MLP neurons of a small language model. Each row is named by its layer, matrix (gate and up: input weights) and neuron, and shows model dimensions 160-319. Each number is 128 + 32 x the weight over its row's rms, rounded and kept within 0 to 255. Numbers have three digits each. A neuron's up and down rows have the sign that makes its largest values positive.
A block is one neuron, or neurons of one layer that tend to fire together. After each block is what it responds to, as a language model described it from the Wikipedia text at the highest values.

L4.gate40:195093110231114136124144050112146113182072119123088092142089158116137114201148132140145128077139115116112144115177082102086114127130138105120107160114129146212154133119130156110180095119101113144159176131151095105149165139174095119162104100108142138137131119145145173170105169114168074117126159194055144084100106110131032142121151151128137138157122137047133070134165117094107110106016162136135131128107158104186156093160136111126140103129116141111056173106128112123167164129065158
L4.up40:048162116145091146162084115145115149162121104163161111147141153194140102160096087157060147118142159131104099112132049132120159114140172163134106141117138098137113114118133160118154144173111107099119108119108148159112124105128133060160107120136186140160139186125126133106086113126100144134079086073100149145131139116159090141162111177109047177102140115114144140107074103108124099118184070175092151064060144097040123131148188129083076133121122179072140122111109163156018113172136092
L4.gate143:124078152134125131167072116100069140132191154131066226181130156111131106149080112180053101128171133073143097104109093089122136138091144131112156112180108113113120118204163116154097135180165124154166166077161134106121089099121081101159109121153178150097127100159170112134126146138159135117141074107135128183142115105116113154151099098148126140165124154134140097117151108156083148171122148136165136145142128109109105122155174077154086133130152129070113156163126142084141066136122114
L4.up143:141108106122107142132137121161088152137089108077047131109111101116106085154165137121085118140142163113119153105156104194143077104103220138142110128147127176119123083119159061135138169101141092122150182162152117104157098157106097156078114120141172117122093154129132102162105125181181157126080062163122131127146066086146077152178155156123051166142146138165091109151029144166139150095141168173146138123153107099176138114162159123121097165169170171177076144155202186077110080065154116
L4.gate175:104127135125120161136080083115149145167161104149099172144101173154129060165117090127158105175117101135084095139112108185144080167169135111099052169172106071112150102122132136195068169144067107104155123093164138170160149122101038103095172128119117190147028166115132191136184167116104172118149116160087136134144173127154098124134136181057092116157141166067107094072153148099092128082106092167125133130134082133179166122113135136084132209078118130090130097102152100130082120075122124
L4.up175:154156156199110173159082118113076169136129084151096129085099137132126140073140121186100146131093121154076076134138056123068178108163135177107123147126104093120198083128096078126084143145157166126167103133136197184109113146138112085111158144142101082176134095147170097105060097128150159133155090114078124101128185086115112060137064155123137159224060130089094122149102085133108101146125131166127090147090144179120119142135084169142107139085104135168164137182145108158077129127081136
L4.gate310:183139171140133142116083109132160166110121139176164128125121112119083124123055073138131112177079068108122078099127114085163130216103101126145121169133149147111191129098125109107145081100160123155163145187113112148184137119086089127161101125140109092131160150174092174175154159121112130132135101090067147146148160131111105130153120169159139177118097165102143118112098103064150040138153093152182124152129086181154166090123121130157137124087123124137212134121153192148163044146190209
L4.up310:132125129139100143118172109152097111080155127057123138130094149128124109121108102101086114142128087195157138118123144133060167163145134144040117106074155170118117158121207159146138083168176168110093150153107132155085100198131123078134099165131101131147094103137142119161088125148159124118074151128072187099107125144110089127147089188129115102165135161198146141137095180101110145141113110061131109148125121150148167130164129072149143123069119179098169127133111173148171101139136157
L4.gate414:127109135098131119111108168157085126179123127150152095154136138123112139157143119164144143146173184143114118136109130134106190147146122129132095165161077081136068130146131096111127163102111119166086125110123098173107118155167094084117168111084111099096174110096180108094105137110171076108070124129084149178124146126085143105091097151120100121187099116143162118162071119037175125115125141208145109101138158105182125097153205116090113061126082166105148185134102126106144118150050123
L4.up414:124110098091121110133091185132125148148163142185138185148148104156084133147155119166165112154138088165127156099133131141077150129135126156106100149129153136118133186134133128156136114153116107137178152144125091160179108179153132102048075103136171152152154088091155096085143094165116117080109148129086156128142106133142128154149058181089140128149143121100114180217090162130076131131100114180163119136108171145097104080125108093122120102105078188138091088115084090131049157100134122
L4.gate492:179106127143121092165157128185079135149146135135085088186157104112071137151091121138125125085152090153122117128150095104157163107050050152133145130116095098140109172160158158134103168074105137112097148115147150175104104144105121136108084112143158119127104184178184132103094149171154117123137098147078126180166117151180120136184149135186089153122091122139102074166130111114155100163124161163140142123154184112160104141145183076135096119131163167132120159147078127162146150182141117
L4.up492:117144081147170151072105145132109095119083145123123140114078158156123143115059135196074117135140126149182171068124103179140124114161101109169093102166119092149181155107152129099121161155137097123147147142105187137139182138153088045036095174086165169166174085166125160119135083136157128084125161168126113109098137130125093156132061204107078123119087105155135150124137187177090169086132094172092099097110219091150137122154141146129142098173111153171108168134149111148094135086095131
L4.gate736:143120085123172114120149103160111091174133136105093164163162160134202139036104100162091145125078105186118139124112106113134148097153130139166129169137096143139079059132160083133148104114133116106112129186142180121107075117174077213111157127069148167111111080123127125108103115184143131146095173102078146186087046095143068136149134165121068071113116144098110111107100140154163191114114143131129132110113171119075140130149160152167076154147082074124180117127155166136097148137108149
L4.up736:185142083169160100066163085101126126124093174097114141130130157125165119148166084124152139133078098103089164129158096161096143133124115196086086166089138088138169190132102125116106133099059051136114117193144141138153078085136111156093119130164139169128099122136111147130077131143105145077147156135124147145107102150085054131165124113112193138084107109139133107126103108168142178137079108073099127149092137089174136051161145077108163121081078142126110112075093156088077174115108099
L4.gate778:124154125151058104095122225176169106135062093113110158130055152125114137156101154082172084094156109103119073138110201165100106117082114060137191119111124128150099123108115084079106170097191071125123131173091137159142152087116070146131171170069167191169097158101188092123115084147137165160101105129103152132168117130183137128132144162105148209155079173081125107125137155093169152192103096136152114051121139111136124171087125126067144173082054167111106134139158170151189090122173094
L4.up778:180125137141140145139128138156109171091177203182153147154162132134143134143150159171122155117116115115163115117151075156117141144164162088099175071196119134116129080104115104146129159152109141094094163153158181110080129109131064141093105075100113118148104138182173098140154178178132127093145077162152107170132144127139105140148080106139105074186111146125133149151090146161124152109104180128089095139133160144127082162109220154135149057128158077167056096115121174124153104124131130
Tokens that end an introductory phrase and open a new clause, such as commas after fronted phrases, that, where, which, and the end of Today or Eventually.

L4.gate123:125128135096130164093125100167168057124106155101140093146067179154111112143153130127080144103151147094120148147067123073090106172136123146112145114163121087144104161160094123117117135110099125100203070049082147040165138185123116093097095122131109119207165070153185043086107119144122148106119091082111152088140101135091104123120157114158154087151111133166107117127146145149131121184136147162135106193099102131096074107148099136147142195111163121095156092132071106093148125078108103
L4.up123:163088111122134165192112122134115142129147132112172117149105127033132128210086146082097127153138085114097061126106145097125107136119102069118128184202088079044100066065080100170130103119112146127129159159139087173119139224111121109145102141110136164105080130141110087052129085138146172135098130124073127128101125086170136197081084140132126081112168117125114135158097123108166101159076132118129170136134134144099105113110167137148148227162149101123101145107137068085107139093107099
L4.gate145:140092108204069149095141058118114117061099155128084153121125121146089141169112132136138156084115116145130178192161090127062094139140112134085159180130073080124176128142119058125115115141179095150142137132118137169149160114131176116115193201085141127117085126124171103132084095046135129120112128092147137128129065112142154131158177116164119172124112124065157130141134127137152103107155130016137115165186088082131074087183097134132116144130106109077152119172135154084149191142159102
L4.up145:118144163164156151191174103175089106120212162176121110075145121121116102162141161136111125163105151122131139176169044087158072154137131165140183082180136087135152118130142137139129121110151128161110130151135147140140140111104107094080148140095116098162148122187161170174095100150148171075166142041138089118091105080128161156169154092192116130127134106142158094127141094084139082202133122126093159168181138143147131134111128156164074081116085060131096153146179121085171113097123120
L4.gate319:126082148130159159118091106108157065148130105142143142185121073104137143166121166169112100113163126156159079144195115117082108168111091094093124128165087144121165131168129125108164148117180105158145143099115163120146136155071133119073147129152131198120088103159132167183151115135123042147188173115180194100114055117115137196114087117131129106160169082127092139153051102095131155108191135119122125169124078158147052077190108169157108100153087114133113166173149160140115133126157109
L4.up319:119172111114184101169174114166127080097103106135169171076136083148095153143092182167156128135135105113125106096134069107118053107125048130132158150105067186161136137098183126146167205157169153064100145174151126144155066115117149144114156196136201063130099121113146074116142113094085126132104133160170102070077148159091128122109129044135136186136127139133090148129153110115102141111201143173114106093086149163137125146155126078105158135139125161143157136146167104065090133084087069
L4.gate462:166215151104104140124149108027144130134110092098121150099143160133103176115101154134121119153136126134180174159130122099099147194103125145132139118134182058152080149137115179166094103132095119099168158143149105109119071174132138164102124144152148119147018078174138073150145124113165103165124115180131094165191115141102168118163117127149099089086100151100151156144148157061080123133145189124144180105120202179100122080120194150174121131124090109156203104097133129130166120146122110
L4.up462:135232172118093095117086086143103131131128142087120203068096158129156139114103152061144153087124153123154171092175101129109181119126123107120165162180137143098132134147123183143118132173116146140186131172122186113103099111156100086128190145120120104094123123107143133136108153170143113146075123081084135106130109118180156129113102141108133232091072092097111146070065122143134129119092108119093126136100078091192138121113160091080103118129172134123181111144143172058168142097158115
L4.gate517:141149072067103144148131124074127165113109099078154114119114098094131083091121187136133079129115161072071126183127190102106092111150092140119152161096111087161127159180164140115153116117112130140086128128229147107167086144098111018110138177132157087138161116166152097078088059108099128121133155105102145109094198049113055121143152191125164144169146108141123156133100162088114116124113192144166145177122110143191102139133115135100152139126140109132141093068137133212142165075146179
L4.up517:105153124105138148181133168163167132167159114148138066058182143035131130077137131125141121143109139143124110176136123118081117105132087059122162116106074150158115116159086182175118147115085151130109129175118118115128148126133137082087092168109108077149117128187148172127141145106193171115140155148164165085104189129142122164098133164116135137159136139125146110080094125125131125126117184149125078170122143176094117157060113129124180107126100148178144163125201130115105131157088116
L4.gate675:127120120090074173120117106133141087124108115194086146068112144145080091120069113131111155085089113133167060083148081068089066178133108184070115087157173074163122148101134115152157121145167078125138099077123058162105150140113098100069103172096118103136105133153107131140097157125112157150141155108147143121085074133174153111112105109193110176141094154113112150206121125081118142136176148125141140141189097171108086149129075154141173112087129112152103121149090125167163138153115104
L4.up675:132072180166133143157176135139121085093087105143169053132114136118128057144062113176180157136133160103150108153139114108144203100104044091092091117156099097166095122118125127159151198148166158136139084131133106164147128118123112161164188117152146135163066146110145101080161121131093102091137083133123096133141160098175148081120095095091126163139080100137125194202159122144133165171076168129087109171160153153156133114090169187089115125156100156113122147108141102131108139133078076
L4.gate782:112126107069096079138158116174166145085083117132139165090126136102144165111117149162199130130126097097133107163093146126207104149134156136180145148083100152116127160126099071189125162150126093212155114093174157142110110159107101131182132086117130107079152149104103163095124142097052123067181108119197143089173151120123168196149148134141111129068095052100134122146072179091171119164136171137133178166140145164174111123101085139122144107134189086062133116112098169173139181138133106
L4.up782:097119142158128104167111105150148098083080131151080101135142095137042055144128128169143164106118090168101103178126112115130146089151080136117163171103165096077080178039079132152066128125143100107120132129111127123081114133111160083153171144067160168187109124110081162116142073116094130104099189181069140140136143118099177140117132179127163113089098087077097119134146174148093097138104134084155176164126139179152088096128148078131117113156167124141132188152179149103133082122143114
L4.gate830:097106116165086168090192117137109085129098146124139042110118151131119105171135141112129144140078135118107119145194115085135089075134086111041147202153134089099154163102112139112093127143146098126177122105141097123149162085114114096154122175111102038212106180155068071133156082137139134136102082103102128064138066099087118175073111194098154150196078097088111103155120113157110114135146150166147142117095086144148107161114080150135110091116176090084155124090088140177133162104161124
L4.up830:155133119112127159122135128156113117163146144184068083113131132126122118147071110152193111103154096122130149171135141102136124088214096108119132136097115185178126142152176106157142107159101134138142122102101129152119133144120169128128106105173153084120111129162117140114076126119149143161086157109094090139146071159048164116149105147172125126079137077109048087140154069059115145141180168156093110094064128146160062086107096139146137175070120151149153130131156145136129142111098133
Number tokens, often the first digit chunk, giving counts or amounts after words like over, almost, approximately, and coordinate seconds (31′05″, 39°55′25″).

L6.gate427:120094107128127120110086131144113086146145178155110089156161135160160160077184148127089113141134146179131069104178125096112096162146113113128129135146170126059153127105142120141128122180152117134123153134156117164182077124127140106096184160130096156104125155152109036070162097139133063155094083063106132037134137113127089072178126163142206142131117165143112174102123150129115109183101118052076094161174130148140111120147155178108143076112078158074160107149118125170145133193124125
L6.up427:102071113141099123103104133138105123088155102071073110099112117086162154121141111098158100122114122136176127170129126165129153113147179190114090049107118098213148085133105173112137195092133101126149119124120115191091174118101160126128079158092125161177088130181079129151112067102166135142130142108144142158180088119113156080115127143126142164092145111073108101132163133092138167130166161179194119159164139131128092142112094163178081094156109151175137145125201135133165140065130133
Digit chunks and decimal points inside multi-digit numbers, especially after a thousands comma or currency sign, such as 6,94|1, $27,45|8, 2.|2.

L6.gate172:166111105122152153083184095141126149165150140205088136131121196156132180103089109137106106186137096157166142121110144146120104157107155192094092081166150120148108155094102155124162148096131131155122139114097159143123172141196175133137136140123167133169154088131182107086121125138110146127151124162107104167125123141102123186129097141113086136129104081096144138162194107129118183218184106090137093126132072108145112148099151114118073112101171156144120074074140074185140138103131076
L6.up172:098165041106091150108113150129129171125068105103116153115137109096166139122114126075152096152105181110168144153076065110161115138178068116083106124108130083080118160126150168116158185108094193082138095097149150146129138177137111134157107158102126163139127101151129091113059116172117119140155150119082082153155135132126095071142069175193137143105113132164110062132100162132110135145110089048075137108137143100136150161177113187177125099118107091120120098128148141126150097107080072
Words opening a subordinate clause or adverbial phrase, such as where, when, the way, at, since, and In after a full stop, plus table cell pipes.

L2.gate192:099157125161193124090166118097142157162090094153114122158061167128122113114148138142145111064137166108141118150090161200158091161134148166090093163132078149134124132180125168197130115146121132054145114107135074143171089158118097137082117095109136128153128117145083161089113127105161124099186112180111175136135113162098120156140086193126103088120155097152121113118127166116107100115128112172103042124200105171158105133167088124112190140187062136138117152100134126190149119101099109
L2.up192:108117115150135112149119124144120146064159073177091101152096125125133128124157094154141111163113150118188159120090085120142066158144070149112109201098164167141141113124145149174113151097134145082148082128140101091111132121144087126162084121126142117159163064153134183080132083099110141148151114096123157100123124142137134064152137191132080175154095156147137134138186189103067078098083077033094109112139144117115102098155108124134122128147107154133143087110108114179172100111169090
L2.gate229:115121138148142127083061157134077141117044122147078177113130125140121132210154143081169149089173168139162136128152142102152105117165149211173150083120120096110140187107157075162130092119096090144130154087091154142095113076109109102078115157144141113167128135222107128143119162165145131159111218130107122160065125143105146132138148183089107158086150123101087150137170163167071113137130078171119098118108116114168139143168120153099133138208120126119143126189131108125192114098062162
L2.up229:139145146142086151152132106126097203116090129172093160063105143098117122131099119128117076144141140129154156075112131120154132109179144150122133156083118150140174087099159152200095121174123105101134125150097118095162130184070104088063110170163078151125149114176153105121128150129130147112100084117177133143161099152127112138132119141149082141100097150092113124148130109069125142096135181127116131107119179120157130140168063140171129137121083194116134169111051112082167093153119167
L2.gate314:078110112129133106172103164168092157136139079131085150116114074128106168133091122136115178086132134120078084133100196114080114090116093131157122183123130125112096121186149218098175154121156143136101109169113147108180127136140089146159172130119159072111150027133139216142108123126177174125120186118059183146168147103172086102094155090136096133131110153120099076091198137149163079139135164198068088101116174099170127130195113153119121093163130142122116150139159076100152119139129101
L2.up314:101081141119163158112097140124134165162121094135079165099126116161151162087109082142155113129178126170116084143131150134091139166171118121151128098120086130089081111101064120175148156092146169130051103168198093201101140122121091100179127123187193091172138130103135105123110111135092168160093068108087100137111185112105160082095110175124127100205159105147182119120116090106114189121105191115102135203173174176138127162148150124141127130158131153136126148133053165194169120125128175
L2.gate396:146125079123152111159114163215089138079112182103134117092121166133023145116125137125103096134107121095127122128113063096150158202126077144162153157110080136163134100127126083130104093133093132154226115147089127135109108054182130107070147160130182148116110153106165111060103144152079138086180123130142152107119103103113143144066135171139101100090153071115107145151135131112085143140160135136206131121126123086097113174123185123088113144152190097120131182101085124123132089167111100
L2.up396:172118119127146156169143132147106138191176102131120096129172179105061136092102172113073131133075138120093146169136117130131139113127113110139151132119090127118091150140135177132121128104119151115094108131174093078106048146193103213048128127098113171126147108144098093092114123079208109166113146108086138123136122142089153156147129114079180096097097127073128140126080102114109078068113107165147177158134097116132195165087130085130092116160151132147121152096116104102148177109048155
L2.gate427:154155196105150082149118168118121115163167074169124073136156115131112109130141081094102124105199100168072159142159150174119188116098130131104098112059135065112090134125141100120173100142061133161125119125164142118121083071149143110097131147088191140148154112204105102133147117086107139072167121146121132119092110090113163117153160162104115098106147119126085111144104107106145133145116138214145092133121119019134169126116142140088112121110093115150125200129148127132109133168138166
L2.up427:111113098126113134118108126136112123101166091077092137114088171093139136086188147169158103160088101149153105142104124125113098068128095128134107124053098125123160111159112183059166110135153111133050103151158126112106088148085175144075102132143134160166146147082152155147145080196167143092140124109146158134060095138134162173173156168158100094129128152118127056113103099124168176143165171106168138186079146161125128141146168174099121076139090094125189231091194122082115156146143091
L2.gate530:084083184137142127114121098185109141149112141113093091148116102144075158098171115157141113114162130119144174182074129105157159093106124113063105161082107144126148120144079158154125141129195124139132173091071098164143104127160124101125140126134151089152094109104166129102042108112110179117141134163086102165102117109160095083139132160066124168139149114092081160126150113161076081079116128138133152145132118128117110118139122174111110123145160040127125153065160137158164084169200118
L2.up530:048118140112144096173138137119117175071160112154066110091141080111126175124125161095171116156165108104126172170034158110167129095066093147075101123148100155130087089105144122095149126103124116121135191141121118113128101123085119112090139181125158134179095188114122168131087110088160109128112098146049170128129145126101082130164176163156114160144174112136136171132124121166081138137150155151149115147153201109152113096105135158125125146138098145174189132106176058170164086149119083
L2.gate534:148169036147121105114158117136102113128120161092150074164140120099164124149033071197109179110125089164134147147115166191048138123120183155095119151114076114093177133150113087157118099144140136094161124127165155111112124103164131155124120136113093120156179093096072138133175134081143167136121109103109166139134089126104218130199083139074079118114112152156076179139167136110141124097166099141105162191120107108078124085129140169179126094129146090110162154116077113097130136111072103
L2.up534:144146069129127113169147160072179139135142071102131093128148141111095121141062118144165113110145188123089105128123115169135120192127138178102085107137119089143164141111105103134155085200165122123114103061223149162100144133104135216130201156136159171137141117124105194100118114068094150072140177158108140170095140130081126113129101141112125152105115132161157184120129117091178122106115133113144140098095102123162145117111123132164130170196090166162106106162140173072116087143096117
L2.gate803:090156203151127115103118121119095120108136114122121088140146168145162129126120131151165145087151091166147093162092129147089072133115086131134054111081134166126106098084128143133092115114143191097090142145116175125114149140100131061146123176125162243108138140105079108132152191118142095138098151138119167097105055154164126161105096143168152144113150099104103135157148112214097173131117071139117103110151077128138123152130131156145112146063140139049104056146093103120135143146081172
L2.up803:143169180122120135137110141122147103128108094153151106187134134128126180069140109164176120140138074158126161126102101143085110132097175163142149167173109147121156144137109140121099224079121181109087157146128128090163099064146126113137097128108158139127117140119174152185134158107128144118042146158104104120142071093151051193087128139118102126167110179136130056106162107181081132090128150094157058156147152133174142133160154136123122130126102137166104115174072119162127130103120128
Words opening a clause after a comma or noun, mostly where, also when, while, once, which, and end in at the end of.

L2.gate11:070118151110196134099103173106118135102116095104118171157132128159143058183074168086102089126105148121158119104168087166137103116111088162137129110132130153146132078201092092169108098143175130109178135058150170151129119109048100075146132113107120124164154092180132134153143156089110106113169111112087171165154150095152131162074100120199087110136132116083063137138137105190117147084083190128091098084171162164103159113042128166135125078105178149067145092082095115107113116117065123
L2.up11:123108140112140121115096106079094134120111146024178147114097082140130131121121132172083078125091099114171143109148113091116120147087198084153155171139074139128071128140140089070113135189134124134176115103110156135138111142158191133123114175132152120106154169162055090116120177107105110150117134119093113136132107102131122127143128155157142130065133125137124130172114156118150089168075165140112148109144226153129056125111160144120169127113082076111155120132201090132170109146103077
L2.gate73:160134187094124089197143104100109083126091129188169124141127102151125126162073089175139141141134140153113119112163109134143167122087124122174164097122121158174104100113169136104111134133165149163069089111104099160148087122122185172121172168139119173153103084136173083173144103110117093079093122076120153089169167193174112137110194102153152148032100128096088162141144090124111162154151149136146122137227110140148094096127121114172117127122079062069093071098125128126154127122188109
L2.up73:169130193146183127153077053092102076078086145129152160078101138141135124183130108182118119151148096154088140182089126114064138121111106134145121105140125170157195035095100154116162128085186167113105154129175080112160167119133113100100134162110121132106184098214143201110130122068129156113117141172159093107127112129123126104108106124124087171042108093113116118139174112158143139141141192214119167138124079149166222160116114096114129137160079130097146074159162125119152129092129121
L2.gate172:092115162124106140139121135105162127070121090135157107131132148067126159153138083117131116106128076190097113122109133100142107100136125113184185165141101132144163165105104080112069095131170160096138145110134101117140152171170170107157157096107112188142103106142072111126119123141118175177183116071117120138148195188120144185146099151106137120131119088028125076098149130134163155138148173114164095105068100121133093150124108224167152164158113108119160096169102078236105092098088156
L2.up172:146173123164183125117154120114116125137106108138111108084125120078078164182126177098155158151065137129132111160163145079056116114115169113130096091151099107164091114168112142099147143148109142072089133103070116135123114207125102137166129134064128110163101093177072101113129128138071190111130120156108078111133132128153139050186126107105139178122117151078164142118189184077081115145086178137064136133138116149103083160146183099059153119107122181188144075109169107170180137123083124
L2.gate266:116188112113136105100105102132060120063163132128117164158147162119147116140144158098116132185182158155144148130103111119178149154134130147112111112119143119123136148138122172121070153151150098102151165149142040132161103116151103127078146092105106154197081069106111116132116156102095105140202078088114136062103089145145112161076102109072161154152146099070135203135130095157144097111136178149115136112139109104168140129104127148188156138122104113098131107102127169188122173104097164
L2.up266:059127132141137061129146159164104115121083103147134091099081130172178184149170087129141170141135130157048095122141125092084082175089142122136140163186183177116125150120138151108179145150173096107117071133144164172117132106133147134147060170180154095167165113109090093149133123125062171070104168122140099152170113045150067205102138121137128139113138108157135098123147153095115078158088119183131079134133098119081105171144158120096184112146144110149169137121154096133132098102166193
L2.gate274:103141123184131132130153147165072127108120088082145128147115068108122101129055183102160163146129145150092095179179158052100083100091136126157148129129176122132118051172114089096090212197155157164138153116155088151090090174156149131127151093087132156233121112111195173117142144083131083185129052106105127133179130131129124110117137105096116117127090141168117136133154086135108112115160137131132125068144090170119137142099098133176098201184137128106116074094096097132164195129111140
L2.up274:107149136137165111088107118149138184168141108092126150125144098139103151109128130128149215084090111105146096108113091145105088149164095107152169115063118174134137144109166187105160095183162114142119135134166136141025134143158132098163111122118188103142055099161206118130144133115110049137117107104089122109084152076088160088134152070141137087071104122148178126112118089114149101138123142135116120078107166138112155130118107174103102135183099113140133157147066105175126164101079146
L2.gate285:107130176213090105179118196154100146141164124146175134048090139119213130091088133138156114098117115134142190143115100137089199083121105061120100086132128192129100126093138105150150149143108138087132163144139142175153082102104171125176150173091179079122143155156106132132111117098116118170110142113109106142111130157160099122090130087115146143120153127140128147164130156106130130092138137181137129102146131135104146164190120164072147126126121165115105058200097112103127119110105150
L2.up285:136143103168108105166154202096137129164139110164154130133152171156136121132119172122178118168114124127131167145106138156182118122136089140125097163083125114111137111157152160071146124139102062118150120098115093172101128108127186095082158157095161149144153091119154085079092133080150108148103128110142103139125186138102114145123207108125041127118136140179115105185094129100111111124118120169103107118119148142103190067097138190120138121111074127150082078074144177111159138112130186
L2.gate573:131102122128127209128177155111087117112138115111127174091109093140089150161109121100106107072115080144174041112179100148102112096146052083091093156097155143139190147126093068152112180119124105081137110095177119152089125145184109187180142174166141105119170126101136137096118073111146077155127138177106131080089105133142138144083105076168165144118172115074142092161149094082107126111156142126119163146108173161109115193122165147191147126126126121115156053130068113157170177139093100
L2.up573:071148129126117106133119113169197126139143127142131162128152139108169127207135129099086126100130090103107129099150141077126108084146101124157159086159104104114154135079117139098112097156064149140097127112086187169154103118156155146116111101125163108108072129133171087154164049112068143147107110168152129109096140122154116094137077091110094147160087078165086132124131203140183142111134150108105151077117110119112112079130048143147133144104091148087160057149137113112106123118133178
L2.gate626:152147112164090142111155134099132087126155126105129060124155104139129116174044154173061162126135114078159076140104061101119134144113122116133118138202101203167063126117157158121145104156068114137137124095121148128155112107134101107169079179163141159143131119217162189138156134133221133119164089109161125089149111131093125091119151140091109201125153127155105166234103131113100105131124171111134114082084159132143133108178152136144118121117129113141103072097129113115127120121142132
L2.up626:092111134153064151162148178166141129155156154103132082139150127100120099150117109112141050124153133091148153071156092073123185089126150139103187111104097099123095103132135134116113129101164164132121160100098164112116128142173071144081166132091126096143103118051141120089059114051107035144061076104144179147145126151094083149170143137166123125108136117140094111102138065130113151139131136124101063110079125101175092125116163118100151103153105136120101099080090086174103103159125162
Two-digit chunks inside statistical numbers, often after a thousands comma or before a decimal, e.g. 31,'27'5, '43'.8, '41' years; rarely mid-word fragments (dra'go'n).